config = dict(
    num_hidden_layers=9,
    hidden_size=512,
    num_attention_heads=8,
    num_key_value_heads=4,
    head_dim=64,
    intermediate_size=1728,
    vocab_size=35868,
    hidden_act='swiglu',
    norm='rmsnorm',
    norm_place='pre',
    norm_eps=1e-05,
    positions='rope',
    rope_theta=10000.0,
    rope_fraction=1.0,
    qk_norm=False,
    attn_scale=0.125,
    bias='none',
    tie_word_embeddings=False,
    parallel_block=False,
    init='orth',
    init_std_qkv=0.0207,
    init_std_o=0.00489,
    init_std_up=0.0207,
    init_std_down=0.00266,
    optimizer='cautious_adamw',
    learning_rate=0.000853,
    lr_mult_up=0.729,
    beta1=0.9,
    beta2=0.95,
    lr_head=0.00911,
    max_grad_norm=2.0,
    warmup_steps=237,
    schedule='wsd',
    decay_fraction=0.25,
    decay_shape='pow',
    final_lr_fraction=0.05,
    batch_tokens=262144,
    max_seq_len=2048,
    doc_mask=False,
    z_loss=1e-05,
    train_tokens=1076000000,
    max_steps=4105,
    dataset='wikipedia_en',
)
MLP neurons of a small language model. Each row is named by its layer, matrix (gate and up: input weights; down: output weights) and neuron, and shows model dimensions 16-143. Each number is 500 + 40 x the weight over its row's rms, rounded and kept within 0 to 999. Numbers have three digits each. A neuron's up and down rows have the sign that makes its largest values positive.
After each neuron's rows, "fires in" lists the words (lower case) most often at its 100 highest values on Wikipedia text that the model never trained on. A number after a token or word is its count.

L5.gate1598:466505514569505498512461476481427470566487563503490443518534525526485513446520505514490587563476543457451488573481410554462517482563496544508477511464472496453451568588474501509496504481525553477480567486567502395486438503447531527469555530481535460509567488510455476437497540498510540481459587519501529496447455504511456494548546519410524533501595500439571440513471451452454487522461
L5.up1598:481508491563492473488534436486527475409455550490499509454486549461485506433525474474455540504507526488562423514503475561542482499465489536531497507490490522481439490460427563542461523349466553544482467520484482491514531493549531487503496586521468448473555496521499478482510404447545489581540475468562496545499422502467506506505493535459489528507433494585532517409470520534539595567437
L5.down1598:481471495519517522517543509477592475402534497504564454468518504438471436453504463482463504479477475502493510416557423528533554481512428484468464580463558464519563512485444538562515497500463493581450515534503511436571448452483486460506498439504498549426485514490508509429530451452547509529520451526553490549526481469452458468479521495482505500477470477508466535504499578546488567501508
fires in: "one" 59, "per" 9

L5.gate853:535460521504434522452530522433469507609421419490442543432443525496545446456517484520511483542400585562418443498479510466522524539572563500455536478499530506486492521536469515501522542427521537534473415495536537444539513483528482452576508461541502540492412541504516442490443487457508513478530521526454526484479599454445499594519533497467504459536480446566508536437528482522508417488491
L5.up853:513499503516483556445578452439458578491430446527516558525506504458585505455453533464426511503518516555555498480501515507483547511545570501473488455495470543449539533471501553411467442498567530483543468589519449412532484446466499525501509529505497533475514490498477492440523511570605457623494499532488574475510548521512476498521493495477493488466469492517566535474568483499575445438501
L5.down853:570464428583492500408501498434474489581413548497433493455415425507525517445534544490504520490462516519547519445421564491490493506543539538482562551491470514495488512499499542558509477450485437497477445542485561543543506541434473513507509455512508537460471489541522531471540494524531510505573533522441489475443546510460529508452546417451478413450504482483529566486558475468520526483503
fires in: "that" 16, "following" 11, "just" 7, "years" 7, "shortly" 7, "soon" 6

L3.gate1609:457506543482486510581479526457409518493500495485508500472469509505491421440461553505506453378454495473508473504472434489528447462472406479498484472506505512471506485449512518495461552512441502514483509499498494528493497531534475508607508543551501489495480558503486485512448510454449419474576534521502507438490527492540479634439523511467506468504549492571550574468504514522482458454454
L3.up1609:598535567426438534510510471509470480489540438585550497519454504411514534507547565511552499507516516564558594468472537502469551470433479528476526530454528497393471511493514564495478491456511540512436521512387533471488520514529472472490498485474490520481494470431508476528495509585561503502452457505491530551444577478508547483557582468442526556469464491553511529542551483442525429463510
L3.down1609:512470736517536544467506459461507504451506489558504478521504532523476434491528469511533499556476437508507510381507501510538482521513433408494520466569486516503593501494489492503552538427506505524496474467501558515447500517513533475465510496535557464467519525497536557468545471503549532497505478514532549472459519484531477486437446493507509508512469511524423494467456494507441504520531
fires in: "that" 81, "on" 5

L5.gate609:500479488579531518558498452499508494500498550542527504517543507409469479406527551516523506492463556502439511532521552476482552505490483511453501456458489488614557430528480445446474551514465540514547485480568508544473476455426497555493549452525512483470423508546475571486541561473451487497508542531470543506507506466475470478377435462499475493426482456523553479412564488535487500489487
L5.up609:503534507424534498496517506537482507524575373480470498507501550453493544542535494512539488497451518483510557493530483503488606594507569535473488586499460474449542493490459445523485564542509574497504460475569512472506461440509475549541522522452501449482491539537530480620513417552544494509485511520474526466472514548565519509462475520495557405443482497483540401456487486488460527482509
L5.down609:550527551534510548530533492431452464448573519486616448504460518487501481415542490444458462485516598462511422499548521544420555429549485420547417448500486482510492521490470497516516556483531596531504518513511546511563508414493500514576518420496430507490484471572491428441461538484485525523513495463540495459467492596513468548466457523493462571428510452522457490410484493533561525491584
fires in: "one" 42, "a" 18, "an" 9, "being" 7

L3.gate793:420451494551488553587396574515452492442527434499484530437541522557526498527488506421508515503458539460523512476467541499476486440537502461539436613491495507487549542498507499487525501567525491462490525492510519500479480460548556524474518579483551505522481442508534501499443518450466519518546490577436508492529483463446502604478506502487447568526483506589484579459621515496463530482434
L3.up793:510505483486571474468454535488452521466448429487500462526490515518490494495533523515498545491610469512447518509476480506491424498527511486546576441552539505489435556550495484474532531434516529398451450510488519503461429510514477530577513478559475470505462591503490499487595538480489471551541514466543450450482503576555543560492547546506536446493538484506475519488471465513506514491477
L3.down793:485520400508455516542527468539479494553499522592497500433539493512486469554616483458546530501469549491489484491494551383464457456551526480458487534475513505478580495440548486517529436511472467465463559413478481462530510460489519484579447476454480513487469539501515456432542476535424511470454529510469504500526519498503488544548440472476551534515497419504486481509583525454546493511534
fires in: "of" 22, "to" 18, "with" 10, "on" 9, "in" 7, "from" 6

L3.gate1687:528606485556438502483441477497549504491463471552504509531490557517478477496557558537544512467500525565457512483570484459445468493473545487491538538562497536488463564505505506470535417469576468546467517534522510486507573506519426402552483481518426467502523447513486491560508495519471492519494558525461539566416460461516545495457502510466571526507511533485502503481573556513500465505583
L3.up1687:523507509565462535503497491496494495491542423475477516471508506486490467486438523424465447503454459580567461521479505439477482440499389436486474416543528543471571480422520529526527528469569481467413486510526469510513513505481475449588538594477492494529410547509541475494462499494507542512517530545460531488471446536464542478538499465459469552551534488517520585483463468502490509499508
L3.down1687:524536425507528510580459497446506459479470531478496437465559506491508477458555458465510480489454456495580553562494516599505526551554465520576539508435564455431524457474476536536484557456554595542523551445555504433512482464516509465454494513514516509456491494487531510472554513497536498457497551533536509512581510539490494514540493534544528535480522504508502459568477457551501510506571
fires in: "to" 20, "into" 13, "building" 7, "in" 7, "bridge" 4

L3.gate686:493517492508582516517518523508500417445559479478510468538476473524634521491589573497508535463494492501503577574491525436426473522490505541483485508452459483512421502530454552473570537580450496470530512483522509515531504475473493506511548474464439509503467484459551560468538541486465439478516466504456476432584539502488541486521489502429492427466472553511454441506520502499494530493521
L3.up686:476529482578488625488480473462553505480452406505512436560494529530474495452566458534474494484481467514580451527545494559578506503470523527550440493511465523592544536472519497508504493516557502511556488519459520512459438516538385500531486573450488470494524555566484463525484519503549506488584452489552517504508503497528510491466580588487419496538473521443474501475472503552490506513523
L3.down686:490522504459472513534504480561558474569487459487474443540497544517434488474487474519503486524523539473552455537556521524530500488505501537521577474437556481604567554501555531446470514537523511472491483574530515508461455505439473503498554470428480464537454502523548519445518521580505497516545538530490474507458565544419460546493516569484528591504461477434487502492533495519476483467561
fires in: "of" 63, "to" 31

L3.gate1679:454474506502540462570467480482507431485536479592488395512506500536507501529482490461526520494441479456473452453488528444496539497519548565510443469499460532513512421497555519503509568525483509516545555511563454474501472529489599479511515549490515521484486537439525464521466462424510424499466478511455447465536553498450510502570553482432555508545492532459508495519521527532565563465541
L3.up1679:461506495568481500525455491572499549485532446489493461533476481520496474411498482544463589484520562455608529437552508524452454488459507458512504541509541496469540576410560453484497389433474514482502468449457513497496536493441478479488578545446531481447450563483476526524453473483437456500441503487535473553530422513555535550452447531502432463430485546471437596504510429451478602469478
L3.down1679:535472433470473472552539489492532564574562528549535519485515455514426564568541510515578536543579491478441492579479540464438531538526522503507443475528478485460462447606528551481536446553594489480444536509553560577473553473517525474503493453519535468520443564507505507489465415520505531531516491503479566470491531544427470476530536479489510522499463500531565419563511544482494518586502
fires in: "with" 56, "part" 15, "in" 13, "involved" 4

L5.gate1458:470475570523508531515472492552495468484478491521554493466475533438535443463524489517441470499544540438501495447464495570583572523491521468464487495490545447464424559437522504482548593460566564480498513515480526482554514537505480515487559494520514440484601451517453514517513562517548518520550493532475486493496616499466536565501559498535456509523477464462486554543485461524582449477474
L5.up1458:528517532439509549494540480484499445477540544511462539465489558478535521532502445512520505465528489547476525497503483461498468502471518446409577496495515526558432522488578519500504530509453544500489529496432500496447522476441464453538462472494459520550490474555534573582493578531507502515420542483552535541541455562436481505504545503547473447512523473552454569545496543531522477484489
L5.down1458:562524305440556461551520472435457485482554513534481471544402554535524472460429481471508525449452595509482500574519447537524526498521512476506473507538507463530607505471531507508513464455516511526529457518472518449490459418525504449517536459462512470476491459491450507528457508448495450543570477487511498451512565564545517504485492474538475515408549509524478485466454482463483506490474
fires in: "one" 18, "he" 18, "that" 11, "well" 11, "same" 5, "who" 4

L5.gate351:510500551524529539503520483465438496491527422463576536467519508443542550529446451484489524437475514564438531517461471500531459555493518495534506471433411545420486501494487505489575480472550512430510522539503440411543529529510494426503532491456527489472471537499490469434470491481494515515488557503529542524504566587451467496562510602546524472535454492463518487538514506472528534494555
L5.up351:543502502485504503504412508507418560517533514438451567428422530404509503493506553494490486461455492468449425512420455488546561454510515456580473515470492486521496540568512503443546499433506558571488542499500482498464548537560507538523511468450549551498472499455482562534484437520473515459514418490442529500587456571545543446427521537530516520521512515481509452487542445512513470437559
L5.down351:572492396452518517506473537490477454479519471422506526476451508462509469479500482423537488531489504488445462506504510562566547463502473441509457521499526389551493553474489548429532463475521545517493464475468532465408548501488488528530515430554544489413545506491475533543392414502550534513470485491498500548549597542529531545578502531458547442511477496498502500500447485537496477416535
fires in: "had" 58, "has" 20, "have" 16, "having" 6

L3.gate1656:477509509522485567421444543580472430542513469521548451456470490494486651500495480480437597478493458484430483432481453466547520429500553540497475465474444522499507525514526515495500447470470541409532561487538508481526519495534493511451507460456449491429516510478572570508467497414451498522520560489525551505487552478588463515407467521515464429446522593515464459465542500527465477489463
L3.up1656:523481529539468467468532472481496441477498554537566558563543531472444537563497498498521462474581552435552517488534536495497518559528601431494514465583508467490523519544494525419460497546408520543558490494466468425568550502521462552480476510460525447459531506468533498537464480535476524503503499548481497529477485441449485478424516517451528536476554526497465498504562638510527601524569
L3.down1656:486474445448493548537488449478552607496520472530549456556570437489444451541526466484533491501547476511538480488417525503466490515496383479460502462508582505492534481477604534501468462550496500474460539421545575473483490501537537483480551483433534521524517489447520485497483483528527508527515506486465431516537515546468468454569521450462506481529503476536567575542448491420555525519508
fires in: "first" 17, "second" 12, "end" 11, "time" 9, "she" 8

L3.gate1634:473464540456493512500466466522492484478452550566560493531460529530534451425520466539449490554502477552507532428515524467495475550534505545487502513534548492391451488459481469518424537496467541461509471445488587614504513538497420472469519465484455488481542488518545492535535577497471477437508551478438555499494542416507443453456534493548446496482496472518506476480535494483426529485527
L3.up1634:450380471526472487493412506484414522472461515529631521577464495525490469535436446483522519497466511483522493514485460487514391462556538477519410486512481505512539454496515488502487404485536455529490516508524513475538486507569456486509515490520535517556623470513461397553507566458506488414516494494427502570462547516492489472464480478576461512449496488493475457480541512496453530491497
L3.down1634:449495363469482462437496490470571541543515495503452507469497466453459520496474561451504441591460467543470521590571574548483500492494546474488559470534504396530463530484480540496506490477452506532529559534500555470513437461490479471527554468489509455538527482473501478426470543539463508495543526461544451521521533529444524566562538482501472585511526483485475524473542523495505461488515
fires in: "of" 42, "around" 15, "116" 5, "about" 4

L5.gate1261:513535545512541487477445513488491528534549465500518505464580457493536494451468529536475435484483527418502571497503417467504479491507505514536498453498463492524567528483562515455491496514554532540466533501440422506523525518459485476504515607504519499584470519530518479512526562478496554529487525543458537447497580504464468526512544503414514461475440468464515495474500540475497524478493
L5.up1261:456584558538421413511476356529449424550498435532471468488505508503530525434403497562519507511445508522512506529552482505551489521498551484508487421465527492543495445486571504544501405531536484526470471485524501484420546436551484499509533490507458546477484495511477425469511565459559491567428477563535512465518550460544492474464436502494551517453463518504445520480545547541504451544501
L5.down1261:427545295524523553442506583515477560526474537531551461503473526518511540480559450492481488507477475508519517471481473430452532387553542475534478501506550459445454593469517530468464527516443549430517423510479543476510513488535537516509585483526464486537491523508473488489556555482513465479479386502530515520522508565503561466491482547534450467489526450503465486538508454497527565479515
fires in: "and" 23, "a" 21, "an" 8

L3.gate1706:419509473516479423547495507543527550458524438478476461530535484508539465584494565461499490518525517581500524473561460418515542470626492495541514514514400540519536503478504515478487504530513542495512471459524456449469526545474455477518518497516562524493509522476418502532491535576506534478538451455479523429577503470515477562385458506495493502502432494511461493516461474537496436489453
L3.up1706:516448529508463482485456499545503449499529434491427426564377516553416531503521440517447506503462522536422466473506516446545544547526452489532500483525432524499565537468424445525463539519583470497571431505513560479533546521451580492564539458532528465435544478534460570564471451487573443492498453517477519468427507483537438502480512478546555495463474478489514496540435512508552477434452
L3.down1706:426496355491443555565547493455557478426500487509457495512534450455547522482498566503524434480534523564428540458549534513515548423458540469509522417480538407452479444471463407512545546498496454493492522497482548478478570509604483476478495535423413514496481509495499533547488487472501420486502533537457498472468539483470526537621492490546539486513499496531563476483521542454448532473575
fires in: "of" 70, "1980s" 4

L5.gate230:535418555555479491559440478514451463487521516459468479455467534434534507469467469507545503515504558532534477485497547500486588486541475461399504562503578487496448521549477524545502551537567579476487476472547485517453436492446455533495523513530500489524493513518457450549485533435528553617502566503520551486532471571470493563470507476577534428462499532534493574435549498523537565512539
L5.up230:563489512506462547420509465462506434503564439456528501431553483532500452451470494473508462613504532527511419495499515512458477591560508477505567518485510540512533505526508480489516461498445486465453488560471489435432507560488482499507477481527547580568546444441551490480480504507480509523580519434516511499526468514487460546528435501532495472487464503547498514454493433455533535516473
L5.down230:501482428486516575503522535483497460505446501485515550490450540445522534426429441472504578537444553472527521448454531519528440480545426544474537558407472501518567479479491569517463541458488499533518419611551488532462464493534548480540455555571433516490561503520418496466482463490487589551536523539443534546566538457539549570518536485501470540471498509576462514470539579499514546493439
fires in: "this" 49, "it" 21, "which" 14, "what" 7

L3.gate1304:453466490539483542382496512522472487514488476536503487490562502517489563517469580531513494495535535516469554443482464527507498500503500493411540515525539522522466457456513612484464482487525534496494466430565463493522468447474441510422436424535509538515510485517538467517480515512494481496513611566535550502471458511436579460562449478398498470493420527579455479526516535580498437535553
L3.up1304:596545525538486544483484492492487532513510547525424449553542465419496557489514437498507489496535482469523440491494438527493535495546477524516589442518475515459506454465569507598487515553515446528491466471504472535533536514492431559384500479471486468522500443456475480544501535468508517503546461538504500484505507416469535376463597468542475482481433450509501445483555438552440402516494
L3.down1304:519550435478479442487548481554435455494563454569491514464557566467464545550483508438515438538465480517519543502442431523477535449507513499545513491512528533422565427518531535510500496507549477471477460439471485519545440445524502502538520455510474507480395506534509420479410449537502502434496485479488511532402489581453489465538500527454427446543476548525485539471537521462497503525571
fires in: "the" 32, "named" 14, "name" 13, "called" 9, "as" 6, "renamed" 5

L5.gate1020:436495476520479527562493504463491531456533524483515562473544523448556469454448497500586513572437489512467465500548481546566471481502548461470475517497491470469414488527506515491498535459553524469552514478443470476464562442500546492527469502537481521472458546478514446484539494445494502549502370526466542442479491482459433457509489523355537490435408501530513497454434476520440532473505
L5.up1020:457602537520528534511521493491458522506479501486524477479504453505520525501464511511450549468546566510473547446463583505452535551537492483453520531422521457532468419581524515431497470559474575487539556529455443452515457529425431480493512472429543523479525517516515498625479495497429517471561554502537513416540493526508528595422493448464538496477507521445548503511480489506527420417474
L5.down1020:523503280498522563510474469512501561445480553474477556503493497498527494470488514532498531396448539475533481456553468508456535530574490522509463489487532463506467483514464492505435483530554524478504433492498457492500487504586508512485494477505489546488448524544490529507557525523494500581538444500533486414491471465474484463519509516476492493475487487526539526524514518543509491522470
fires in: "this" 33, "that" 17, "a" 10, "same" 10

L3.gate796:468467483538631516523522444492553513489551517513493482507561498559504466475485491484432474527474510505454527486448506524477507470549478469516490570481534487523510495465549541469444522525490489474460479504452415532510484504429390514563516469569496517479488506562512540523465515500507413471487530505485503550449535533462455507476510614428573425516420517523514479497480529526480455553505
L3.up796:558455471429481498550456510531478520421495462490534439567510466546518517569464502522523545495465483458592587546477414449461502447470472519525529465462496544565427466460541521453583506523569482452495488499490494517443490483525534472481493546508470551447547418486550472557511514474535581588561470526487427438527500502490506613556604472482530516508489416503519519469474520447496518487470
L3.down796:510472527479432456522510513532415461535476515460534445499520517460453567512528491522507542533485591459574456536577449552409530464438529560405558481509457542554476581557509564588497461491529505525517468563537534522491464496490510491473522471509472587496429472532566484472473485507481521496557486497483529497427476471567511506483530453498496525465499562489431573475455512554523470383527
fires in: "of" 36, "up" 4, "as" 4, "named" 4, "down" 4

L5.gate960:530490470524518416515485493506495472479533503548498477545494510421551525533582554545422431494521498454505514404486478501425562518463508525496527503467490501468493484533493633533445466563439468511512493506498505470446492484530519513504548474425565549512581514500475524476579481471531493487475418519521530436522548438460489489495530504463507552516497535537555483550507511478535506453542
L5.up960:519470460471536479496480524443556494486536524566506524601440527468537499494553508506518384569546509532535509487519447546444512498437477548470484521439528468477452451503510593539509456496489470543496516526449464479463530495491504526572522444489558579557499452525518475475564443475583519524452478473480503479496522471521494549541509486472488569528520595561467599547584487530497487463541
L5.down960:524548428498558537548483490458553512577524505435507443541420520518397473498561481485547507453493476554446494502468477518518494444478446495552494517539537521549481465513482517516592488489555516525468483535488500525436543437554511470456487520519530497547479505479511494569457477464440485477485481478568582536468476507527522486414536441504457506498513465481514575448488472595466469491426
fires in: "state" 28, "national" 14, "district" 13, "county" 7, "archdeaconry" 6, "diocese" 5

L3.gate445:494423493507486464438514487504472491509554518519504464544447507521468469539547539489464538544470456441496458572462495455484548500516501490548451485520526490475372519579458465438528547561488484480594529506544568468458547483448435485491494524487463512526496556458492444544540527532445480519562409436492499507491511538515539575497499494484582524517529467478498495488550527507544570530516
L3.up445:546532489471460520554403542504496509508562490545490429467482438506523551473487461439513439441559503500449529501492575501497521475566521400484469490417441512450561463405530529507521466440448497514479441506484516523485519509497476481442543397546488484502457526456466536519419507480502478486503426467537518505481551570523461422553518474554491548522503487615437583448536470505512464506508
L3.down445:577508457418445521454448570454481512527629519522545411451432470513493523557488522501512458437481515443492520471463490484506519495527500513455437502512495511542494524486488523482497475551532424552462496458446497515474495521599492472441522405565448559530479478528487528469446560410477528470461492487509489559481529508518478512526523508529460511542489531584425541546529481433549484556483
fires in: "when" 16, "before" 15, "if" 14, "until" 11, "while" 8, "only" 5

L3.gate1143:495522491595517509497453515485432571517469555462469496526584465541508528545495456494425493558511453424530498499435417519502494508579481469578510486518460503548517548614514490491510533479534494473458570517554524477525491529438517550448504479463514501479469543525526501497384435542449504508567513555484582533457510495455454522500491503497558459596557494600467522534529515486538493482462
L3.up1143:488513477512546497519505489460573548461490491437459493538492445491472489425442503492510508461553495540533477464475557471478499524505474473478547538530505529494528493558508417564532441491523458440468500436570481579513529474459578516526497450521442443436522515409531561493500570492421522489496551528496500482558475512523518536465492498486549450520501493542548504492515475476471476485481
L3.down1143:500505379543474557504512488540419480463542485503496509471518503514496538573504509519458493508488482530515530504376473514500446463482486559500506431469516468459446509559482510539519512504486513500462507501543577513505537467607567470501459454486489460511451498476490458547398498502522510482511496525439539553477554493479477549524515476476501469551477499511517481471539504500542532492505
fires in: "to" 26, "than" 19, "from" 5, "of" 5

L3.gate561:480512505531488475506516510492518494478518527555510546474470551507441552437478550532570391518474530471509563460480483490570482535545537471489498512511518444562439472475479500532556460530464505466478491435528498462464498462514444550502576520520530483488503552511419537445556456487514479477544514631533406506510588477569491509494548495469533505444507474577427446510496492468509545523470
L3.up561:441459509498412474527514519508492482527486568470567533536467453578469528502512480453471514526608478497430527523416505445372482467494489507434520502483457503419474557514487527518528561533532498534573488533420503527571546509497614587516447456521562450462486533440480457531575497541503592453546555539465517541478458515451463433484518472425511434471539536516476484476416515539467519631527
L3.down561:497497386576520461481493478504451499585521522480529521498487442533461481561419509470521440540465498483512475570507451529497483470545475562505456463502469448549494450511475450532493482497464488421447467508523518536515524493497473498494499483510516513560475436458493457437470482476590533492602505480507482526421498540529599520477446445484484550505492593512544519526551518474586465466572
fires in: "of" 40, "around" 8, "through" 6, "in" 4

L5.gate140:476433478506528473452534526409507501538491511573458417522548532498510530563473425478501530514467534505524498564441556520599503534475484478545439507495482552492435557544468433513563512559468521472519495590530521417501558557504490421576553473541446479509503457454526438592476521503434503601511461474510521555467488449514516553492505492502572439502503568517522534474500483478517494541487
L5.up140:461423487402491518622462486495375460509511474452523446491510484515457434493535442483568484500528530528502550507495460450508538474559524431532477514424488517503550497526535545509498575578425490422507434519523431539508502508443483534517505476458543465495480412432534516508501562514515436540508515525456560480460500416509427479502513479498513493456516538505529461504526533514574391444474
L5.down140:571503386511502538474496486426491463546484529508454478471423518488493474497443471413486543462464560533503492566461481489506545548473446490517444495495509511505483469479476457456504491453523559504497473506462574506445568534568480416539512503492436482538440469476486518548404435538421509553464411484524489583445508561515439511488506462472572457472522522525463517439490581477473499568542
fires in: "when" 33, "if" 23, "while" 13, "how" 7, "whether" 6

L3.gate16:494480499537517402559486573512466546569480485604480455470491455533538542505570419446503493433547525517566521488489493466545482443554488464508508517401492498451471493532515559477519549520545502502507494522495496390417523553488543523570535467448550493493513527453484543478427539565522525462435503484487604575463539465463504488519533502457452453476501508500573519599426545495499506537508
L3.up16:524421473460469462502540505559519559560532455568468448452515503473513518514502491421496451511539484597526508523462536456502501472511483471434491545433483495517467461502482542513526495513457507518462423433460543479497537519461569495548477431505503502468552503507499545514434511553519537497457512461495570581464500515483557537549444457476496482508479472556564558533483520458494446526490
L3.down16:549492410444463463510457520542508468498524521502493508435529534459499528484477521450460479552502505581478470511503505518541556380489525527477522448431525466556530482518508548578482400525458456520450465447511540559485532556490468550541487453511434565487571449507530468503500501435478525545497504463508534516516482533462601528609481492481449458522503445554546581500502494559476503514578
fires in: "as" 34, "of" 13, "in" 9, "s" 8, "on" 5

L3.gate1213:493575518509474549562462460498556496465476488419546466601429465490510489540487506459477544519569425451494546505457501469517459447515524516514447494503498506490470511475480437531532499515468483526584458575460438435614447531478469552480539568599498495456483480410527500501480523504463510442515534541527541517571580548590497452524505498508520480473553546578456484503540479514477541499523
L3.up1213:514470485513529601494468489547486488505548477468433504486550517515430460485523492523504431473541429510403567489490526485538434498500531559537459495410493516491437463488482438465525461452449527514474536550534483533471502530440556475537549504563529523554490513483500464517532456559541532477545464452483535496546494491606491448525512485472523479507501495458490503492459509542483516551505
L3.down1213:512523561482504544472452504481494442478508485393464520456508475537492462545568488498587555576445488484549494481432511500539535405431490614504453492467515545452474465495458519487504430496462560478488502521481551496522512462460460445487547500457494542495520475544470502493520492529536526517504559521496539549556523559528547462484518457480566455502518490417535509490480465513524534514508
fires in: "of" 49, "gourdou" 8

L5.gate1537:450522564502476568539526474553483453545517514392513492417488459452521507597456517583503532467467498516490446481445534539517491446558463579458445481412465484449488545506568503490488496514492555512488535497482520518525478505485478504504467421567577582515495584546576506505538546426509524491536523562521503437509568473522537483473516474421476604418451544469534544518514562505555404456562
L5.up1537:502527502486530560541434544455444451474487490477487528530503478438489496467441524459535463560445541522532487465500559524454477531542525500502499487496490473524553516516529422449531491526490550575557409534504430485517489562591483505362426508528484502494511460491521439506468509545537524530516494522484423540445440467476488464494540441490499530544533501489490579506558498574503493498535
L5.down1537:608531387497507543438460433380515544490450498499535486578491576463480574480541542493494579499480519458513470510388514497468529553537497533434556554482521445527509500477485466515505458476497548536475453591479527480486482558492571461449528516526496516533542484564594467537480501432489513577507498487538455474520456539486555538474529511497485489456474451482562500522543519508519531491483
fires in: "the" 63, "this" 16, "that" 8, "same" 6

L5.gate1655:513502526396484483472427539535531490508533499473488468486491464509482589517565411510478523510605530400484503503519489465525448520588509509596407465586467502492602541501511433525562474531584516517490553533470442556427548499458549529522495426426511544546504510492533560537576539511445416493553481510445493512464471497504485505476529481519486460530501525490512458499449495496441556506489
L5.up1655:528581533493481526520509542418486507520433542498467501505502484410507478519456517416543561494530560501568546576479448507510439465463479439486480495525429484458524523524501499526563471511486549522536533450565546448485551559510537500533490550487511497520472519528496449532500450499469453467559481428472419542445524553484467449485488465475582522465468537433484480547504493514469550577496
L5.down1655:489485387502560485496479505436464515538459513530548427415507505447438507525540452493504527477485417601565539546488519520446499477441475474492380529509466556523502481492498451473528480516545497536559475545543535511488548513536448398441502487493544495562473536515503447421536495552400497537485592554476441528456499511549445494546542467485482498558487584462467509479546488499508497497517
fires in: "when" 24, "while" 11, "during" 10, "year" 9, "started" 5, "early" 5

L3.gate481:484539447528551494473411503433494497504501493511470522489518512565546486524531466463564525495510504466483501403526463502484475454520486541537446462475375499528540434535516480447567457480414554508479503498499466501476507488491510435541548454502399468468506575512464513482442522478460488515427517499512462476543528543475453491454513469453488549533454434516536497531487422477389485512491
L3.up481:544522527478545538520499489498433558500521486500474460588481559432476474460522529532502510503430453471515569550555435514528477512522472506472473491447498466537527497516497481517451446525516470456411430489490514504479500538521572484459484581524518484567452463494589454483512486552562524519512396506521530474475536417486549506459458487486441563549496483509509485488422425534547501449463
L3.down481:436482466491530489485531478488478527511433497502501515464506471533492484430464520432483527505537433540400541529593472477530566458599459489497441464435463557491431545519496488480574488521472496436474493470515454493526500491488562476490553519565561455516491570509496506514476531508510547477441556469481589543543485546500466556580548424558523579556482583436566435562459495507475496484539
fires in: "to" 28, "a" 23, "an" 16, "not" 5

L5.gate1283:504480533490549465481451443532494476511501537516512457486440461470513556509477510489522507534469521485431428454485482529512466489559520570503467463453428521496545440544442484437523558578514543465437446487545465563592474484453523575546515468502512509453499471520510553524436565525421440439413552500478484470484473535466448479486465508452592540485471486484544476471507544418487496528512
L5.up1283:505483490449473473484469543481544454534491488498565514505520534477581570535505550526442487498447519480579516490508591474525452500496497482517523472495489515538546434500525447470474508505526512491497488571542501463529458478487451534554517515509505476508493428532455460515501504493464482513571540540545501535479466531462537440559530521447516441478474510496501475435525483518448473557539
L5.down1283:524377400533538492554487482502529470474563469501604436515555559505570511535504487595485511560505449482483500483514475496481527484525540494458439452470490415560513578506518486511534456490465496515437472503504447508511411482473500463550580456521558467512449527439496522468458526474462514514496489513540525543435474540491461451453534454574493439466508476450517483463492486485495480490548
fires in: "as" 58, "lead" 8, "named" 5

L3.gate37:499549506488582477491522444494477425549515562486498547541493480484512491551484450428448522510505475466460525474537536516530494522574502459501495481410494493497459512462519546569477493453441538408534465521539461541551562503412505483528459473525508479441499445545432517398515495509493433490453497542467504473490600469506487470476505506516502509563427533483476452494531519483599510499540
L3.up37:520550501525439511516470515417530559513511569579549514486465413488451582518449383504515500506523506517521520445470510515572471531517465494445527507512496507453461472487498547548492528535517520434441501485517472464530516495506512560452535480481603576547492493530513434484578540498502505539542436563467453505463462492439544498480527464549471498453535575542530489528524540436513506479519
L3.down37:551478421455474550436527519560480444503509577475484569462528427509490503427526499510511465519487479571509532516479502477546521498466436463485480542484449490536519475522509529592546528493507474472479469434510510474443425496528468439520543504459502532469515481509523489483435522454506530527499486510502464515478490481448578456467549502487494541495561535486530526587462518487512478573570
fires in: "of" 59, "from" 16, "in" 9

L5.gate819:509514567491490510499465493443464490470477521476470433496476508483522494518509541446527521457438596446486512529454456508569544494509520528521407517487466471502443518541504484504553484474435480463526469465584461525486466557496467542519554472487444526460517506517538482411417457457491533518517457548492493415510532502525451498553496488500437498544521549455476487486545575490489486463467
L5.up819:445482505490494565440459482515545548508532491522500508490482518477520473502481432500509499457417495547483479441456543492584563573538463524501495446500453486528473483483522499426527542466434512524491494514465488421475487530475495450554481469475451568465478507500484482517439414443524504622500509528495516559609445500532459487519512447507482506539500474496415514544500490506528439469492
L5.down819:522460377483505578494490428483554458545526554533535475481514608401450567497542462472504532514467538502502505513451480515543494509528482420482496472554447551543507559448560547459540499462458549499508460465488516490473486522533454430558509449532518519482555514531519600510423508452469573599438541512496517472519579521561554527559552485489522518474501475465477478522515537520511516459518
fires in: "had" 29, "has" 27, "have" 19, "having" 10, "who" 4

L5.gate1114:523456523501513597488510499509553560512443493470574492538619518562489534467460517498577521514514505524470510535558486459548515523522488516564448458549491577477535455496519480548529532491448500487509518548474463562463490529459543506473543512451482489469503502478449480488502524581484461496588505459504438510459497498465500460506456468451538439476550542474418521537473539443414574516492
L5.up1114:505487496501572493471460535499590536563473510487534500501494518521491489517547490467567463461573490497417482461559475515525532447504499479472533555516470566487568407428471500556506471517492534517469391507502524478457519552524485439547527505474505463493477423466493519548473554445460481535493461532520480500498540550531501503515549493520413517519486507517519473496454599454436571444466
L5.down1114:463551401464497473566501559506486479545528567497533574453496546505447561454482562545522509476488482495422555517444485532557479457476493538536455558497514465485427521479503528456524493460505570472570438452534505505510489502541509437495494506500463540475471481478448507447528514466497489538471532518446480549493483507534489469550529459527545506545477569550537505514555453399524447539494
fires in: "all" 24, "played" 13, "finished" 8, "most" 7, "of" 4